MLP neurons of a small language model. Each row is named by its layer, matrix (up: input weights; down: output weights) and neuron, and shows model dimensions 192-255. Each number is 128 + 32 x the weight over its row's rms, rounded and kept within 0 to 255.
Before each neuron's rows, "fires after" lists the tokens most often just before its 100 highest values on Wikipedia text that the model never trained on; "fires before" lists the tokens most often just after its 100 highest values on Wikipedia text that the model never trained on.

fires after: " one", " some", " most", " all", " two"
fires before: " the", " them", " whom"
L2.up411 [159  74 138 117 129  94  76 148 142 107 148 132 168 117 135  94 140 146 137 147  56 113 142 106  95 121 124  78 183  99 137 156 186  89 140 172 153 165 107 141 170 129 187  77 147 102 103  75 170 149  97 100 132 169 128 203 111 155 136 113 175 138 155  40]
L2.down411 [161 105 128 124 128 117 142 135 105 153 177 128 118 159  90 110 147  71 128 106 134 151 153 105 172 112 124 142  91 133 124 187 134 136 109 140  98 138 186 148 140 111 206  85 131  92  96 104 196 194 112 171 148  96 140 149 123 130 116 160 121 139 153 120]

fires after: " ", "|", "199", ")\n"
fires before: " |", "8", ".", "9", "–"
L7.up288 [169 158 163 106 137 169 132 124 167 115  92 150 158  94  72 158 135  84  95 109 143 134 198 151 102 154 157 149 116 153 112 121  96 108 143  99 157 126  62  85 152  87 144  98 143 100 132 169 169 101  86 189 153 126 136  71 115 135 147 164 149 145 151 123]
L7.down288 [ 92 150 162 136 128 135 175 166 128 138 156 162 141 118 120 127 151 110 160 129 181 106 181  96 154 130 123  30 140 154 113 175 156 131 174 137 125 128 120  83  73 157  76 125 117 153 120 119 161 103 154  18 152  87 195 151 108  93 114  96 118  96 177 163]

fires after: "1", "0", "2", "3", " ft", " there"
fires before: "1", "6", "3", "2", "4", "5"
L5.up860 [185  42 108 102 181 113 111 128 150 116 146 150 173 145 128 129 123 145  88 130 159 145 119  89 200 164 173 107 157 153  86  82 116 139 119 157  88 132  48 153 152 118 108 225 111 127  90  87  94  61 116  88 123 113  68 166 177  96 123  95 151  87 123  98]
L5.down860 [ 93 113 190 162 126  82 145  88  57 124 147 123 112 149  82  85 148 172 107 173 104  89 108 139  52  54 165  79 145 130 122 102 117 122 200 159 129  84 149  63 108 130 169 107  96 127  87 149 114 174 187 155 137  97 137 142 127  38 120 129 110 154  83 184]

fires after: "==", " |", "-", "|", "Career"
fires before: "==\n", " ==\n", " |", "==\n\n", ":"
L7.up894 [101 189 136 123  80  30 157  72  73 110 101 119 142 142 104 100 142 123 123 132  94 122  99 183 109 171 149 129 163 116 148 190 158 118 121 139 193 157  82 169 142  75 170 100 128 113  83 127  97 150 147  93 184 105 139 101 133 105 184 154 169 125 163 163]
L7.down894 [161 122 152 163 165 102 172 117  86 104 144 159 116 121 123  96 119 118 107 207 105 150 127 155 107 133  95 179 159 173 113 130 155 130 132 179 116  93 167 106 104 111 114 166 107 143  69 126 115  98 105 123  68 138 151 159  98 130 126 122 135 143  95 125]

fires after: "–", "201", "200", "202", "199"
fires before: ",", " |", " season", "\n", ";"
L7.up967 [161 149 100 101 117 108  89 103 118 123 131 162 103 166 112  99 139 174 142 106 157 137 107 164 155 133 119  73 105 125 142 137 106 153 113 114 157 139 176 121 135 134  93  85 160 140 198 147 136  69  99 202  96 187 115 154 109  91 151 138 134 170 141  70]
L7.down967 [139  74 134 125 139 117 188 141 112 121 178 181 123 105 159 142 185  73 115  79 133 212  76 204  94 110 103 135 132 129 121 173 156 131 147 139  66 132 143 155  47  99 138 138 107 106 130 172 129 101 138  89 132 112 149 134 156 138  99 120  60 135  97  93]

fires after: "==", " MS", " UTC", ":"
fires before: "==\n", " ==\n", "==\n\n", "43"
L5.up195 [162 109 164 131 148 159 124 127  87 168 120 159 155 114 139  78 101 188 166  58  62 155  99  67 120 105  97 173 116 163 140 142 125 104 136 130 164 137 131 115 135 117 113 168  66  96 172 142  78 192 162 110 131 134 176 108 114 139  75 114 105 119  98 104]
L5.down195 [134 115 176  61 151  88  80 111 100  94  85 149 176 183 148 114 134 147 146 133 155 142 123 118 114 118 130 157 139 121 140 152 105 100 112 143 130  89 125 138 154 183  74  69 107 137 141  67 129 167 132 140  96  72 149 167 115  89 135 118  99 159 115 205]

fires after: "201", "202", "200", "194", "198", "197"
fires before: ",", " the", " a"
L10.up261 [150 131 120 189 112  68 153 134 144 110 122 124 121 165 118 107 139 134 123  76 103 195 147 112  95  79 162 100 151 130 115 162 167 132  75 140 113 118 128 115 113  69 154 131  94 143 189  31 110 112 111 127  93 162 120 154 108  71 113 186 159  74  88 138]
L10.down261 [156 177 107 125 144  91 107 147 154 168 116 144 188 106  81 206 168 132 137 131 144 156 110 185  92 141 169 120 177 160 107 120 151 175 106 155 126 124 135 177  18 132  94  68 127 133 148 138 123 192 100 136 156  97 150 126 189 126  91 120  88  59 135 113]

fires after: " ", "|", " (", " the", "5"
fires before: "7", "8", "17", "16", "6", "9"
L13.up672 [163 114 102 102 134 199 138  88  99 159 142 145 130  65 119 153 119 149 126 126 149 152  68 124 110 185  93 142 104 156  71 151 128 136  97  97 158 109 104  63 136 108 105 160  98 104 110 133 113 147 129 204 135 133  82 101 116 116  80 113 132 114 101 198]
L13.down672 [139 139 171 125 136 105 111 135 138 132 119 165 114  86 146  83 135 156 157  77 216 201 187 138 174 107 133 107 120 117 169 145 176 152 139  96  87 124 102 147 130 107 104 191  58 101 163 139 143 107 147  83 157 199 147 106 105  91 122 115 160  86 145  98]

fires after: " (", "-", " the", " House", " |"
fires before: " ", "year", " Crit", "land"
L4.up433 [130 148 178 119  82 139 115  88 113 104  91 153  99 190 196 139 145 102 138 117 110 150 139 144 142 153 125 131 112  94 137 146 117 101 134 106 182 112  85 128 129 100  83  90 115 134 116 126 129 124  74 121 126  85 102 184 156  92  73 132 156 148 133 163]
L4.down433 [142 194 108 118 135 104  93 107 131 115 136 155  69 112 122 197  91 102 138 123  76 114 156 134 165 181 106 133  95 111 102 102 130 194 152  83 130 158 180 144 186 109 125  99 111 107 133 162 149 114 115 139 141 105 104 159 117 145 144 156 134  65  44 177]

fires after: " |", "|", " |\n"
fires before: " |", "|"
L2.up45 [154 136 121 145 126 110 130 130 132 119 114 108 109  98  87 109  67 152 133 124 130  68 156 198  94 116 183 119 137 105 116 183 207 172 143  54 152 112 124 177 127 101 103 125 105 197 153 163 156 194 114 138  69 109 142  65 163 115 127 185 189 119 122 131]
L2.down45 [159 109 101 120 119 143 147  94 157 129 142 117  69 122 110 155  95 135 112 129 140 139 179 183  68 131 157 122 189 107 106  63 182 113 146 118 114 134  83 131  95 145 131 160 157 165 145 182 121 106 105  94 145 149 140 156 156  84 139 200 152  92 165 122]

fires after: " ", " the", "197", "192", "198"
fires before: "s", "0", "th", "6"
L5.up813 [147  72 155 145 116 106  99  21 122 189 125 112  93 153 137  64 163  82 155 156 152 100 116 123 115 138 179 180 102 106 168 124 104 143 135 173 148 158 126  47 106 132 141 144 113 106  63 168 100 127 204 113 103 155 210 161  86 135  85  76 145 109  92 167]
L5.down813 [123 169 107 195 100  63 146  53 169 146  91 124 140 122 137 157 122 142 172 135 126 115 124 142 104 157 173 153 110 127 146 180 127 102 228 167 123 110 127 110  82  99 150 102  74 123  64 132 110  96 152 103 131 112 109 119 132 129 130 130  83 143  66  85]

fires after: "2", "3", "7", "0", "4", "6"
fires before: " ", " +", " −"
L10.up684 [148 145 120 103 107 173 139 131 121 123 147 113 143 116  95 155  83 129 128  88 115 110  86  73 153 172  66 138 135 190 103 164 117  89 119 119 159 160  96 110 144  98 151 162 112  75 119 149 111 162  99 102 127 160 199 147 110 125 141  97 115 119  65 120]
L10.down684 [113 178 140 166 147 165 119  85 147  80 102 116 124  59 149 118  88 135 121 144 155 105 206 114  88 124  91 112  67  75 143  96 129 195  94 140 166 154 152 100 166 152 103 171 156 133  82  57 113 109 139 152  85  54 110 168 118  86 177 107 116 140 138 136]

fires after: "201", "202", "200", "6", "5", "192"
fires before: ",", " the", " he"
L4.up548 [138 150 118 193 118 167 110 177  95 111 119 123 127 128 142 172 137 133  80 113 135 115 169 171  99 130 100 102 105 169 136 112  92 134  62 109 108 125 166 137 161  99 162  84 174 104 156 105 150 156  72 103  60 169 155 103  95 109 114 167 122 154 111 118]
L4.down548 [160 136 113 164 178 100 113  26 144 135 128 167 179 144 155 200 156  82 135 145 151 181  97 170 132  52 147 116 123  95  68 146 159 114 140 171 111 115 117  83  59 174 174 123 125 148 137 125  81 122 142 155 141 211 127 179 155 145 116 183  84 103 120  71]

fires after: " one", " some", " two"
fires before: " the", " them"
L2.up407 [155 147 140 106  96 104  67 144 195 171 145 154 143 129  89 125 165 108 175 121 125 142  79 120  94  65 153 118  73  80 132 111 160 106 133 181  54 100 139 184 136 163 174 168 127  99 122 100 187  99 112 138 131 112 167 126  84 134 146  94 134 126 128 125]
L2.down407 [120 115 129 151 113 124 105 110  80  59 138  76  79 159 180 128 157 104 155 104 166 147 160 114 132 123 129 146  65 117 122 120 148 125 148 177 133 167 141 179 120 118 167 173 156 151 109 144 187 121  77 101 108 102 135 138 136 118 173 132  91  75 192 126]

fires after: " ", "–", " (", "-"
fires before: "0", "1", "3", "2", "5", "4"
L7.up668 [131 139 162 200 118 134 124  81 199 107  97 155 105 104 123 116 185 140 141 218 106 125 104 118 139 158 148 125 167 171 177 120  86 134 159 144 152 109 145 125 126 102 115 160  47 128 143 126 153  82 120  99  79 184  98 108  99 160 104 115 134 135  97 129]
L7.down668 [146 127 117 185 137 130 135  81  60 158 187  84 111 149 155 179 164 113 128  99 105 109 101 130 164 137  87 122 170 128 168 126 134 147 166 143  96 130 143 111 116 131 139 129 115 125 123 115  91 133 166 119 111 147  64  90 145 147  69 131 152 201 141 158]

fires after: " ", " In", "–", "In"
fires before: "0", "1", "4", " to", "8"
L4.up831 [144 105  97 152  65 155  88  80 128  86 129  71 117  81 180 123  96 144 169 110  78 139  99 105  85 119 131  76 151 134 137 177 154 167  64 111  52 127 166 156 151 125  91 162  98 144 160 117 145 181 105 119  74 109 119  83  86 144 102 149 160 152 113 123]
L4.down831 [131 101  56 152 126 103 125 122 130 159 158  86 213  97  75 122 135 154 168 128 134 124 117 118  86  63  83 131 153 113 174 184 120 136 178 124  93 147 178 145 108 131 180 107  83 158 160 106 110 128 150 126 163 145 157 122 106 152  56 130 120 128 105 160]

fires after: " ", "==", "–"
fires before: "0", "8", "5", "3", "4", "9"
L4.up72 [135  99 173 164 167 155  93  98  76 113 123  94 125 139 131 120 133 140 141 122 155 143 130 129 124 121  92 142 140 108 138 144 128 137 164 119 119 122 185 123 146  86 113 196 126 169 120 115 106 111  97  91 130  50 146  96  95 165 120 149 163 108 106 159]
L4.down72 [ 96 116 122 191  98 106  82 144 119 162 182 141 128 126 101  64 168 165  80 138  91 119  80 169 120  64 103 128 167 128 136 158 145  99 196  88 114 164 107 133 185 100 164 104 131 149 154 114 131 107 158 113 152 110 181 136  92 140 121 177  77 132 101 130]

fires after: " ", ",", " (", ")"
fires before: "0", ".", "1", " |", "6", "9"
L13.up787 [116 119 124 124 123 148 109 170 176 174 120 183 212 145 139  80 100 156 167 196 132 179 139 158 145 141 123 152  97 159 177 111 149 137 104 173  83 123 121  71 183  93 137 130  97  97 159  93 113 121 144 116 118 131 147 153 143 121 103 130 132 181 160 134]
L13.down787 [223 144 119  87 160 129 124 161 129  79 170  69  99 140 123 101 132 133 114 107 104 111 154 181 155  99 103  90 109 113 120 160 124 106 152  68 150 166  85 116 160 118 127 166 154 168 129 116 112 107 135 166 137  77 109  98 153 146 124 173 160 140 174 122]

fires after: " |", "|"
fires before: " |"
L13.up568 [148 144 123 137  96 196 139 138 125 114 158 109  96 159 163 172 153 141 173 184 155 224 120 121 133  91 104 130 168 141  91  83  58  87 129 123 153 175 121  99 155 124  96  76 125 141 138 136 122  98 116 107 116 161  91 121 167 102 194 127 169 151 133 137]
L13.down568 [171  81  73 131  94  82 132 164 112 125  75 165 109 101 115 191  49 115 174 154  79 153 118 143  73  92 143 124 102 139 189 100  95 164 131 102 191 158  99 123 135 135 135 111 177 170 175 140 117 136  62 135 211  90 157 105 156 114  80 106  44  86 117 137]

fires after: " ", " (", "–"
fires before: "0", "7", "5", "9", "2"
L2.up811 [134 120 184 130 126  90 165 122 108  88 149 115 116 135 139  92  84 140 134 120 112 151 120  88  92 153 154 144 133 168 151 134 156 107 118 159 182 145 105 143 128 109 132 175 103 128 228 117  59 112  93  97  55 139  28 117 126 105 165 163 186 142 135 152]
L2.down811 [116  55 146  94 139 103 136  95 170  84 118 174 152 137  91 163 139 130 151 145  69 110  93 146 150 157 197 122  92 183 206 146 135 145 145 138 117 141 174  48 115 107 158  63 137  82 167 123  93 102 151 113 143 127 103 107  72 164 133 194 107 106 173 117]

fires after: " |", "|", " was"
fires before: " |", " ", " career"
L4.up555 [128 135 127  98 116  37 175 150 143 127 122  99 110 126 128 112 103 142 125 148  55 138 123 187 161 129 143  80 120  71 127 152 186 169 143 105 139 102  96 107 126 111 162 128 145 139 145 127 149 135 107  97  83 113  79 142 187 107 114  73 177  72 129 145]
L4.down555 [171 192 123 150  95 144 155 114 209 142 181 145  89 119 112 166 103 109 100 237  88 141 167 164  72  93  93 127 120 143 100 142 156  95 135 134 139 148 134 168 163 135 151 141 166 129 198 165  99  84 115 117  60 160 128 119 129  79  90 114 167 131 124 123]

fires after: " ", "–", " (", "-", " |"
fires before: "7", "8", "6", "9"
L7.up737 [149  99 134 140 154 108 112 129 126 143 123 162 162 132  94 118 110 167 168  87 107 120 123 127 122 194 100  78 113 166 221 117 181 140  87  82 170  78 156 114 153 136 142 155 104 101 115 116  99 125  64 109 137 149  90 114  85 134  89 160 137 180 135 145]
L7.down737 [126  98 129  64  87 113 118 101  89 156  99 175 113 131 101 106 132 190  71 151  63 147 124  86 120  69  81 117 121 111 132 153 177 174 168 107  97  99 128 122  91  84 140 125 104 165 102 145  86 143 165 134 134  85 108  97 121 125  69 151 115 102 139 124]

fires after: " |", ",", "|", " and"
fires before: " |", ".", ".,", "MD"
L9.up442 [ 93 155 140 141 116 142 182 145 139 147  97 165 116 165 167 115  98 160 130  57 129 102 105 169 175 103 132 159 118 155 126 139 122 116 141 162 201 135  67 183 162 103 133 147 153 153 120 177 151 160  75  84 161 107 138 145 122 123 129  72 137 142 170 140]
L9.down442 [156  82 209  95 109 100 114 114 139 149 160 160  90 171 121 110 159  90 140 153 118 118 183 136  99  76 150 121 139  89 127 191 159  33 193  93 128 162 133 132  79 164 125  56 192 134 142 189 126 132 132 106 129 146 130 148 126  87 169 125  40 153 132  87]

fires after: "==", " was", "Early", " and"
fires before: "==\n", " in", " ==\n", "==\n\n", " and", " life"
L5.up167 [116 154 155 155 118 179 169 103 148  79  87 155 153 120 150 136 122  66 155 106  63  73  82 138 105 103 116 184 142 138 137 146 134 144 117 156 176  86 113 106 185 133  60 171 164 139 106 121 107 119 122 157 165  98 134 121 139 149 125 130 114  98 142  65]
L5.down167 [124 119 115 172 150 144 148 169 154  58 119 144 149  94 155 144 161 177 134  63  61 161 162  93 101 151 157  92 100  93 110 108  99 125 167 169 123  98 159 133 107 103 114 105 136 109 115 125 159 222 122  73 166 157 145  84 143 114  41 153 170 148 175 149]

fires after: " |", " |\n"
fires before: " |\n", " |", "|"
L4.up71 [147  97 131 155 103  96  81 207 134 196 178 156 143 113  94 141 138 101  63  86 193 128 162 112  70 144 128  79 117 162 142 133 161 124 159 168 124 110 105 141 116 123 136  72  99 171 140 136 124  96 100  89  44 103 137  92 117 118  93 104 160 124 168 160]
L4.down71 [ 88 123 185 130  84 135 132 128 148 138 170 116 127 154 106 124 104 142 133 147 145 125 158 139 102  80 126 120 113 166 130  82 160 115 130 121 114 152 156 177  68 129 158 122 136 144 118 190  83  75 134 128 119 139 179 152 146  74 110  75  98 143 123 184]

fires after: " ", "–", " First"
fires before: " War", "6", "5", "7", "8"
L9.up1005 [105 137 152 138 191 189 120 136 142 140 152 127 156 141  96  75 130 166 221  90 141  63  97 116 197 146 156 100  70 156 154 102 179 121 120 144 127 170 189 104 108  56 166 111 177  97 194 123 133 113 150  79 153 176 109 128 104 111 147 145 133 121 137 135]
L9.down1005 [ 81  32 128 161 118 165  72 110 161 168 107 146 190  83 107  56 129 116 190 145 130 146 149 118 104  99  99 100 110 176 141 139 136  58 104 145 135  35 137 130 142 108 227  82 106 138 115 163 111 141 161 108  92 123 149 121 131 133  97 141  83 106 132  92]

fires after: "=="
fires before: "==\n", " ==\n", " and", "==\n\n"
L5.up827 [ 98 147  60 142 111 181 115 147 131 116 125 125 119 163 105 124 108 120 100  87  89 135 130 130  99 155 132 190 137 117 104 130 168 127 120 123 123 154 149 155 152 185 109 201 101  85 132 132  97 129 170 126 124 157 171 122 133 158 105 114 113 127 173 190]
L5.down827 [124 107 131 116 128 181 217  72 200 102 125 133  87 139 112 121  55 151  92 155 124 165  77  90  62 206 183 169 154 147 146 140  99 126 107 138 142 103 165 163 134 174  95 136 107 110 140 106 132 113 168  89 140 127 128 127  86 124 105 101 212 159 125 119]

fires after: " one", " some", " two", " out", " most"
fires before: " the", " them", " "
L5.up946 [108 150 128  94 146  51  67 212 147  89 139 109  97  97 105  64 142  94 134 120 173 132 160  94 182 158 102 139  95 122 139 120 134  89 171 145 138 165 136 111 160 156 114 140 101 113 138 106 181 170 137 137 144 172 154 126 147  92 151  88 127 124 145 104]
L5.down946 [138  73  83 150 135  87 111 140 137  87 140 118 168 174  95  89 127 111 144 126 109 154 174 145 153 118 156 130 109 173 169 155 122 139 115 167  94 174 172 145 125 139 168 152 135 129 134 168 140 164 103 140 105 118 159  98 116 106 136 132 103 131 180 137]

fires after: "|", " No", " ", " |", " (", "-"
fires before: " |", " "
L7.up43 [137  75 140 133  82 186 112 135  94  97  89 198  84 108  83  99 176 175 140 146 113 125 160 117 104 187 150  99 107  69 111 141 141  68 142 128 188 160 199 101 101 144 127 121 122 171 160  77 175 109 168 139 123 101 126 160 192 123 133 100 120 144 159 131]
L7.down43 [134 134 109  81  88 119 114 136 146  51 147 140 134 123 100 116  85 149 150 187 136 168  97 146 149 160  90 148 138 117 152  21 151 106 120 146 117 179 152  90  98  91 120 128  88 174 151 114 131 149 133 149 191  96 157 104 146 112 105 132  84 159 115 160]

fires after: " ", " |", "|", "-", " ("
fires before: "th", "2", "3", "–", "22"
L13.up681 [109 150 184 115 120  92 132 112 137 113 148  69 152 170  96 101 144 118 181 147 119 142 139 140 125 155 175 130 166  79 155  99 169 162 158 169 131 136 124 141  90 137 150 148  86  91 123 143 164  99 147 101 152 116 129 133 156 132 103  87 182 121 148 129]
L13.down681 [125 162 179 139 124 110  92 156 147 157 122 135 142 113  80 155  96 165 172 112 152 146 147 126 109 101 113  87  99 135 127 163  92 152 136  65 105  91 144 181 114 145 101 140 131  76 167 168 137 108 108 157 103 130 139 171  68  53 167  89 154  83 139 180]

fires after: " ", " ("
fires before: "0", "2", "6", "5", "3"
L5.up954 [159 114  49 172 161 148  93  97 106 145 155 124 144 130 162  89 159 144 126 133 142 127 104 145 130 140 146 164 158 149 118 151  98 148 129 132  83  97 107 140 119 128 134 156  41 121 110 133 157 111 139  71 149 159 112 152 147  74 164 148 109 125 120 127]
L5.down954 [183  89  93 149 101  61 114 120 141 153 143  66 103  95 177 123 121 166 152  94 133  84 147 122 120 120 124 189 140 137  84 107 130 162 192  94 114 214 126 135 119 132 169 132 119 139 112 133  60 192 155 121 123 101 128  95 148 175  97 150 121 119 128  89]

fires after: "197", "196", "198", "199", "200", "195"
fires before: "),", ")", ",", ")\n", ")\n\n", " |"
L9.up266 [149  80  78 138 139 127 137  89 136 175 157 162  99 152 107 160 124 164 130 174 197 141 106 158 126  99  74 117 153 119 109 170 119 149 125 145 129 129 196 211 189 109 206 123 144 111 140 135 160 127 126  98 119 118  57  75  65 125 142 128 155  89  64 113]
L9.down266 [130 112 151 121  97 110 158 155 136 148  92 159  75 117 150 127 102  96 122  98 132 140 108 109  95  75 162 119 160 169 149 165 142 113 195 136 155 105 137 139  96 143  49 126 114 103 129 181 142 122 142 108 138 127 175  73 133 136 122 146 102  89  87 112]

fires after: " |", " High"
fires before: " |", " |\n"
L7.up927 [106  59  55  73 111 136 118 142 109  80 154 149 161 122 182 127  75 135  89 131 118 117 175  89 138 151 113  52 154 121  78 116 156 142 142  96 182  72 117 109 114 120 199 141 109 120 118 161 101 188 155  95 138 103 126 141 106 105 123  67  74 185 129  98]
L7.down927 [134 160 152 126 157 129 144 135 133 106 170 134 178 118  74 137 157 141 209 129 164 115  98  99 115  88 119 157 125 111 130 144 150 139 104 137  74 144 122 111 174 147 138 193 157 118 169 177 128 193 106 112 139 145 128 125  94 170 152 131 178 129 116 161]

fires after: " |"
fires before: " |", "0", "1", "2"
L11.up199 [106 143 117 158 135 151 145 158 164  77 183  99 116 123 212 139 133 113  99 135 131 145 124 137 154  79 147 118 132 189 110  66 126 127 115 159 146 160 150 169 163 135 150  39 136  81 158 129 155 125  75  63 125 139 155 147 100  98  74 110 118 142 116 181]
L11.down199 [158  81 101 136 106 100 149 129 141 167  61 106 110 101 157 211 128 146 163 123 131 197 111  72 121 168 130  76 119 112 148 122  54  86  92 114 192  54 160 104 104 157 104  27 167 122 160 120 140 166 197 107  96 113 173 130 113 109 113 153  62 158 166 171]

fires after: " ", "|", "2", "1", " |", "–"
fires before: "2", " |", "3", "22", "202", "."
L9.up898 [166 116  64 121 110 150 179 139 123 113 106  75 180  87 158 103 117 203 121 121  83  89 158 157 134 177 129 102 177 107  99 142 138  98 110 103 170 101 163 157 149 152 110 110 150  92 123 117  98 172 121 122 140 143 116 129 107 120 128  97 178  88 121 127]
L9.down898 [162 119  90 140  79 116 118 124 155 166 142  69 134 108 126  85 110 173 172 143 136 153 163 128 111 111  98 112 155 119 130 116 140 141 158 153 131 127 131 165  63 102 118 127 122 146 113 132  25 104 129  83 167  96 126 122 132 105 182 136  97 150 136 120]

fires after: " ", " (", " |", "7", "|"
fires before: "5", "6", "7", "4"
L13.up530 [109  63 111 116 176 183 104 109  61 125  67 189 169 164 147 148 180 174 107 165 120  96  72 143 180 175 126 156 147 129 117 113 168 109  99  64 106 154  81 121 149 206 143 164 140 119 118 162  91 186 167 107  78 140  80  95 122 181 135 128 117 132 104 152]
L13.down530 [ 91 119 159 113 122 163 160 168 137 184  90 142 153 109 156  96 111 117 153 128 172  79  85 131 147 119  99 158  96 158 114  87 102 137 138 113  65 100 134 124 140  92 124 121 133 160 170 100 122 129 167 108 101 144 130 125 130 122 132 110 114 105 143 144]

fires after: " ", " •", " sq", " |"
fires before: " ", " •", " |", " (", ":"
L9.up499 [169 150 158  94 126  89 135 122 139 178 142 129 130 119 156 124 130 134 174  95 106  61 108 135 122 153 109 113  95 146  74  99 169  66  81 139  59 105 112 170 133 130 127 112  74 140 153 165 130 172 110 102 115 134  90 114  11 129 105  92 118 134  70 129]
L9.down499 [151 132 159  92  91 175 125 110 132 118 109 141 111  72  86 163 177  84 141 116  95 128 120 175 116 133 165 205 131 119 164  99 166 144  67 109 126 129 127 118  94 127 125 103 156  94 153 159 137 145 165 137  83 177 158  94 180 158 133 175 106 156 136 125]

fires after: " ", ".", " |", ","
fires before: ";", " |"
L13.up243 [102 114  94 107 117 152 181 114  93 145 130 147 168 169 183  73 137 108 183 120 127  86 116 134 113 138 120  96 120 139 161  61  92 150 143 137  90 137 119 149 116 103 148 159 146 111 122 141 156 143 129 127 124 175 126 110  89 138  54 111 138 124 102 147]
L13.down243 [147 138  86  52 101 129 131 112  72 174 108 164 155 164  77 144  99 146 150 165 166  93 151 110 116 125 128 151 144 103 129 132  74 139  91  90  71 127 120 129 186 187 170  85 137 134 103 112 201 122 103 104 132 163  76  94 102 175 197 180  54 174 149 146]

fires after: "201", "202", "200", "199"
fires before: ","
L9.up365 [145 153  88 144 118 116 131 122 154 125  97 125 131 114 133 135 146 117 103 129 152 175 125 154  99 119 158 120 111 159 170 122 174 129 103  65 113 148 128  97 144  69 150 125 146 174 127 133 153 139 129 149  92 186  84  92 131 138  84 159 153 117 102 125]
L9.down365 [166 106  92 142 118 150 138 150 144 135 137 157 117 101  84 127 108  92 117 164 165 167 115  77 129 130 108 131 130 112 163 201 118 128 113  86 101 161  89 136  91 110 104 101 155 112  99 120 124 149 157 141 171 134 147  93  92 119 144  93  85 130  60 138]

fires after: " ", " |", "8", "9"
fires before: " |"
L13.up620 [113 140 109 122  51  94 172 152 154 123 172 165 173 128 142 119 142  68 160 131  97 150  88  61  93  81  46  85 126  81 139 108 138 139 130 149 161  69 165 111 149  68 123 112  91 135 155 131 194 169 149 111 193 117 149 123 145 119 105 108 143 107 184 130]
L13.down620 [123 148  79 193 118  87 126 139  99 166 114 134 171 154 128 183 113 118 135 109 127  92 112 112 145 104 153 118 128 134  90 115 124 154 141 125  89 125 116 105 118  58 127  99 194 154  92 167 158 148 171 106 110 111 125  83  94 128  60 158 102 134 153  85]